{
  "n_layer": 15,
  "d_model": 384,
  "n_head": 3,
  "n_kv_head": 3,
  "head_dim": 128,
  "d_mlp": 1536,
  "vocab_size": 19156,
  "activation": "geglu",
  "norm": "rmsnorm",
  "norm_place": "peri",
  "norm_eps": 1e-05,
  "positions": "rope",
  "rope_base": 10000.0,
  "rope_fraction": 1.0,
  "qk_norm": false,
  "attn_scale": 0.0884,
  "bias": "none",
  "tie_embeddings": true,
  "parallel_block": false,
  "extras": ["capped logits"],
  "init": "normal",
  "init_std_qkv": 0.029,
  "init_std_o": 0.0053,
  "init_std_up": 0.029,
  "init_std_down": 0.00265,
  "optimizer": "ademamix",
  "lr": 0.000231,
  "beta1": 0.9,
  "weight_decay": 0.55,
  "lr_head": 0.00601,
  "warmup_steps": 414,
  "schedule": "cos",
  "final_lr_fraction": 0.0,
  "batch_tokens": [32768, 65536, 131072],
  "seq_len": 256,
  "doc_mask": true,
  "train_tokens": 350200000,
  "steps": 5198,
  "dataset": "wikipedia_en"
}
MLP neurons of a small language model. Each row is named by its layer, matrix (down: output weights) and neuron, and shows model dimensions 0-127. Each number is 500 + 25 x the weight over its row's rms, rounded and kept within 0 to 999. Numbers have three digits each. A neuron's up and down rows have the sign that makes its largest values positive.
A block is one neuron, or neurons of one layer that tend to fire together. After each block is what it responds to, as a language model described it from the Wikipedia text at the highest values.

L6.down61:485535487485479539484495482523490490511470487466494510514475467480524501539508524503498477496471540544517534528462517510528561556523501515506514524490490473471502478514490459457497490476487451494510505515461508505485528495498511490532503485526499503491488540487490557503528494511462500476483509477464487485515476496492467476510525509526507502542522504548559493530524501552521485495517
L6.down98:466481469496546527510494545520507488482499545498520526523503522522538476521543572460483494450490507524441527468482462515471493502488515524499502480524512514509441482512506465497493479485517405476490519499508521466501508506495499513440502520513468504492500490475462535531509480500489533494489487513475524473499497529473500523507515492488479477519470504550506505519549532495493480495521
L6.down255:492465501479505487528545487492494472534462540553529531507507508457474488473493479475548488549508501503503506496579495514534511545496507488516554515456465539487442467511480470513510503492475476506524475545499517486512469512496528482473502525507528502495519478504484509474522452513494462448530497533507527490465518491517460537517482518513474519549514529427500502539490482502531476488468
L6.down257:512504514538537514524513467482468537482499522479449502453518512469479487520483500520556472502498533489510506490504489516469488497478483490527480542485532506543491458505520512490549516475535533557539510516507485473528525497518521500530481493522506500490514471528517517538462487451465474467486504497516520557497471513483511537499502521512503501516463530473492483523506501533504507510547
L6.down278:511551495506481502520494472472462513486514481526468511498494465500522530525521507511537465497516521490456515484542472521480531499504477477573549507553479501469478468448481553490514483468506501519530485494506515485509457508462527476469488467509485523552454508490478520501529556494490488490503475538554479547486528466518484515490521543514510525503507484524495495508514513507491486466508
L6.down572:526503522503516518508474495490491501491475487497488492486491468529507510537459539489543515521481515458523481480509503498463501497509486506494515519518510502521525505497501508479512488483526523527521470520487508480543497524499522479536450499504514542508475508490466513472490533505474548468559485481544500499512526537496505465538459488475477479511491509491476480524501493519528472478506
L6.down617:517480521490501528544509510458463523463508501483481526527511503522523519523469525533539459495495499514520492490533487459522494488485493519497540512510485476478461490500464482459490496504501499496495508481508511502554473487489523502521532526463540542496517510530502457485520487537519499458526483471550507482449496475520507495505456533506470515543511485469520533493513476515458500529479
L6.down753:509520559453530513500504490457513459496510544494506496467547461527496448502505569479487497544486537534518490509486499495505474506506478510529508512535523482510516525523494507499513553476513491517449537483510474498503559493448546491506514513486496554518496499509473511473535481511512513445485446481541534460549509486537498475521481503529483495500513505541536518493481518503515503518476
L6.down1018:504454485486493482487503496494507527508470501472512534517435491511510478478505477509544503456478518491521485556532517574533504521489489466494473489444484464500519523508460525479504543458503547486465473469498491487533535495467483505518509520504508549508480520546529530487502479526488504491527465493500534523523473463491497472518466540468475507492503527485444572509486479496490548523532
L6.down1036:499510534522518480478517484500426486511490506528488547508492503510499480473493475500527493477452502503541475554511504518524483525514475492522509488509473533454477490492501547478507538418479475487508495506525511463513558482499509553544485524509536498469519476497493543513448507469499530494499506507525523511481476468512505498499463526534542501435513467507545492492463535490478468510515
L6.down1184:508559495507511522503506444487481539528503519523473480454484494473504540529509479527500512502490512499542524532517473579525471481520506427535530521465454514499514532508538508505540517506514500541520531536506522496540523499472474536495502529482496491486513496497499512493512487487501486532507483513521482532511496512476475497495499539477487534504500520538506484493502560507519499515490
L6.down1269:501494471531504453497506509473520467521515522504512521503541530467556474491501499496528492512504488530529500483537449503480491504500522440483527497472468512500496469482503473502446514461516506501490470497515542480532507505465462498476509484501497495503526518511473506462502478498468467492471478490479524457457511531536479523526531533493489520525491476526565518519514527512490504506476
L6.down1286:485504514555508496504524531475487514489481508493493518527575426509479502484507536477490489520493505530574506523520496478543473473476465499529520494532461521499500495524482516450514492499498467490487485534564492482511497477478466536533494550500495518524540509531493500491524476516496510469503492476526544530535472467514474529511494497559493453468511481539511490486523480513460460529513
L6.down1323:533430510504508531496540452508462493484499534519490456490498485523531463505505529505470501504503547496495510498531480510532485490465489513491500501506519524530561507503509507539523502480512494520489533510465501469492506509455527496506516485520472480509509482437484533493507545539469527486486551515512457476519534494463517512528435505515509521486495543530496526528512492481518506498496
L6.down1346:514512525492495492542521499508503484472500506466452514508505439515500494485525473504542473500489540494490507538518509475517489473494523455509475493485467488484491478450491522484510479486501489534507492520477495532518525471517523502491531485508488488474516489492463475493487494468523532521499479487512501498472500484544489500535530504517472508489511471511548506476517495479501522511484
L6.down1491:504507505520530480508498487460496458534483453478495549513495481488460463492491502498534479503483534480559522509515480524505508499485470481494484468529477502471492521478494475484518475479511489544484528517514501464487547501442514499502463517532525479465536465489510518475524497510461512479524460502559529432517517472491486517550509533481459524480490471493493519504508499507503452503471
The space opening a new wiki-table row after the pipe, as in election results, stats and game logs, and the en dash in year ranges like 1995–96 or 1950–2015.

L4.down205:492508464507493462502491508514502497486486491461487482494554532517527469460487465474492529536497511481502439472524498513484532504482470543488510524451516498492546538510469522478516498480507481495499501492506494499516515453514466475474494506445523473494474528537500525476523522519466504505534473476494491461495506495470512518518506503505553473523489501524478538487497533537552483528520
Final digit groups of multi-digit numbers in tables, especially vote counts after a comma (6,39|2|, 24,39|3|), plus some mid-word pieces of names (Af|ric|ell, Nash|ua|).

L6.down78:503492494475523436474448464518479495545432508457519517498472515481503518497497487491469523495497490468480502462512512525533510517508527491476500499481507503485507522527501501491498467492476495498489505472494512496473522532506515445467475527513510502489536458481519499520496536474525550538555489482486494480548513488491483506455501515492496544532484492515469509484528506477493492517514
L6.down267:502510479478514531519483517467514473520483511527571466505500538509524528533498523506517505486528478552476463472497473521453499522477492461543516497495516492495483461518488519476509431476524523487524507494499467538500469525539508476459499523500504553495529516471503473505502472513499499500539529497466486507510509482499504493475507469502516494517501500488448497483503524506527528519507
L6.down340:466517485484505514501478515519465489523511520469514539485492542493471490458441516487498462497527461485511480480489493504532529480471542503488497471474475464486481442553527514486489504505477508462530492478472476505495474498480547536510498509518422494481563536451536520491476519506457489464516515469513487502473511487509509556491475506484496503481488521492470465526535503489522477525506
L6.down399:481484485549480532476476506445488464481488493510517536484515462500493522517487520530529523497525508537526499510515529498488500508528490519463541510547541448491511492500510471481513499459505480450475516461513494500534573504448449529467473491499489504530502501490542489486510516489478501501506493473499491499493511515493537480501498530453490502497551513543533478518491534501528506525457
L6.down404:501493504560477466471501437493482523529487491528489511484513519478489526475514476502465516526474488509514491479469517479506484547514463473543532484453514501473474509520507515492460512444512504471519497486493473535496492498536488563465493539469499502517440470487510506513471494502496470516478568511537517493460483472528516534480507516474538522483507524500512474504465529526495555497500
L6.down411:484502479482477497488522502507549507498502552517483461504488487492507489506492497530522510497505452429483513514501502488519505504513489509447451501478496507453523498470493496511502485516527504507502554510488482499524495449535475501461529529479471458505525510502542514493501521527516513477476444537510505498507484515489492536440492510524482477522475460483476453476484488481516460496509
L6.down623:480505538513516549538504514493507453465520531478477486499544497498525497516493466480494480480525489497447515525500530438516522495495482532481485487477496477478529500482485484478434504552506544502532463527496525519505424528552476537459487510469513503489496500533500526498485542489510476452472503511481480491507534505502547508477440471555486505498502471464488502534476475521522565513490
L6.down676:500524519501494492487480494472508481490494508477532547519496495489477483528483498478489534514496512527492505510487492534515475485530450448524474454495522432491507432501511567500482527475544498499552510513522478525509476498524488469478486528457468519501517515452539511520518480457492468489483539485475445470457510509503467502527513515536507455484515499469486479537548521505498487558487
L6.down768:518508504500490474503524507463553519475506547569501475504539512498464502487455488559539533527503527463498467463503501469519531502484496505556491509476464476526473477534510531471494522504488491540539512477515465509474500510522471536491472545495486518535504530495521447529501536525487477506496475522480502479517515464496530502512507522492500498474518513535466512548498525487532489492508
L6.down837:506520482499520525453540494517511507445491479555524471477472493538471527498472491504528483506471491459495479480494526443473541534482530442484523534464528487496532511470488509506490488505501506532532484533480526508484490496474529509494512488505461485484519499492521508453519541534512479469523499520516489482481509473493472487510525496504525547515492498483500504499492490472513454495439
L6.down887:527511499480491517518491519483497504550478517463531493477512504481466519486514536495479500503528493539434503518531505491523468472494471531482513540529538477495477505520471492496501487515503495491479534495517475506458524500514497510463451513530499473506520480531476516514540501528517511479504519491480469484552511482465477516496476502531491495513483479497454492479497518496498488500504
L6.down1015:503506536507426513497530526489513516466510486515494519496565489505542505463525510452505498503511499547546524483531487503464512519493516485547538507544474522503573492467464510505468476470538523506505548476533504520545479500460521492527493470463482539496473551497486461527506536509511528466483534502503445494492510491487523485534521507533468460484442493532469539507504524479486491502498
L6.down1147:489512457494554469500503543493502489504488526512532491501529539507496515511513531465523524528507546443527488497468492470501516490506466526489526527469501513522522526509502486533471493490528534519517453499519457500496524528536460486497531504523520479483495484511476468526473465519482514481450470509494497517576536517498492506489519464544544507541449538523531469457494538480497492529542
L6.down1248:519496549500505494478459526509501521519470475493472515490482521524455463483463475484538492528474477479506479476467485515465477562510463493497481535509511514503503528496492536462449504492500479454508486503485483491480488536485499513446527520466530479521535533483533501489511554520486512515480522501498456488512499550499482503481508488478526461501465506465458482530458461557472473530552
L6.down1363:505503489462448519492468503524512517522460495475541500486549517491465472464485510473511510483470524528496474526496467494504517518481524537540456490498485481499480520501569537521489546514494518520541513493478486465468501478510490495514484532531488490497502459506534509448507500469481528523518499560514499498466484498501507482508483543468527523452513470540468495509494525511481518555470
L6.down1530:485530523495546473458513465498508514471503513513488460496499518508455544479467490521510539514520527447546458525504474497507539538466510510485508492502509455494523532515474532532480544481512470475529479510502528498538504525497503524492536492476513511507509528525496492494498531505484544475518482502469498474516506542490467500507476504487483486518498525439514496518495515489508495499500
Last digit piece of a multi-digit number, mostly in stats tables and lists, e.g. the 1 in 2,451, the 8 in 10,098, the 0 in 3–0.

L3.down147:524505489484426519529490515517476490513560487493522475475517517494538475497502456515512568460528547484478521496550511511490456472492478505457507518504467497475520505526544520475539554485522530494513527519510552476468503489502482520460515497503517481471473471473450501503493522515517517513462462486493501514469501520514473495499515508497463526515471505495516501519524496495494428486422
L3.down311:532465498467504494491510486519501495512511502522503471492501517527467484528469494538494488464529461523503507537515454524510473513480482531490512508484507508529503508476512524530445480491500560499478472458491478516504500494517470490478489504496504503538509514511504506474496486491518491482511472504463489454510449482466473492525465531482511518536496527521496470516500513567512510488476
L3.down404:507523505488483492523485464502467474494492524506505462489482514494531470494506484499512526531509487491459519456503501517492454507494491515480515466460504491526511481470527493505499475502471510496525504551481514490486500464531506500486493490498508445470499535512507506543490499533516506493497527526506494487452473537526496489521559527501506548517519527426477480561490493491518476532449
L3.down615:479511523464525478539447483521482508501493543481509489487504517504489485500461473466476498541503512475491515503508480540523485453525453522488482488469499512535501491491508475504506491477487516505528513581499484494525520469525506497481497517509516427491520539502516503533497535500523497483522507556496509501499493547525496511506533519501530562512538502448487519530480495487537482512471
Space tokens directly before a coming number: mid-coordinate spaces (46°36′32″N then 120°…), years after in/June/early, and table vote figures.

L3.down775:493504536490500525498470524492525495522499512472476500513465493476470491468490482492509521514444489471500522489527562490492558475525525513494511458493462525501470495495472484474482498533490511483513500495499436514539508493505489534469451508511481499525466510495516547483535502489503500551504543490523550523484498506546450461502534511523495483469548511496484480527522475517542512471505
L3.down1133:483517471500486504510494503472553518538544527502467496505536532500547504465469475514487512480522495475505481518515501502445505495509491501506524508459505496488505496503488515478529508486531535463515519493483466503493508509463509489509529517480491521478517558476470498439476514572533526463484480487492556466468488543483505473491470492460500481509494510540465526510507513512515494534510
L3.down1276:493507551492530543524487449471459489538531546468471495532507497514533476506492456500505521506466484437514499498486530472473531514462528474488502526533497457476513542512513511520536478459518489525510540498494477495461502493514531505485497525468497465535507485502494514504454512497519507464524488516488499489443414512514480495531509502496503492504527500527508495525498510501479479531530
L3.down1371:463505498503445505492508475494530474528467527466432539505516520472509454455496515455498498487459467459483479470479510462480463531496559483515528501498531496508508539513459518489528508472496496482516502478457494510470503477466513513489506472483494492542516481465493503500477477497527541505523485495476512478458479498525491484514501481507530496513509492504454501517527517504498440541511
Last digit group of a multi-digit number, mostly in tables (attendance, vote totals, stats) right before a | or comma, e.g. 10,691, 102,492, 388,000.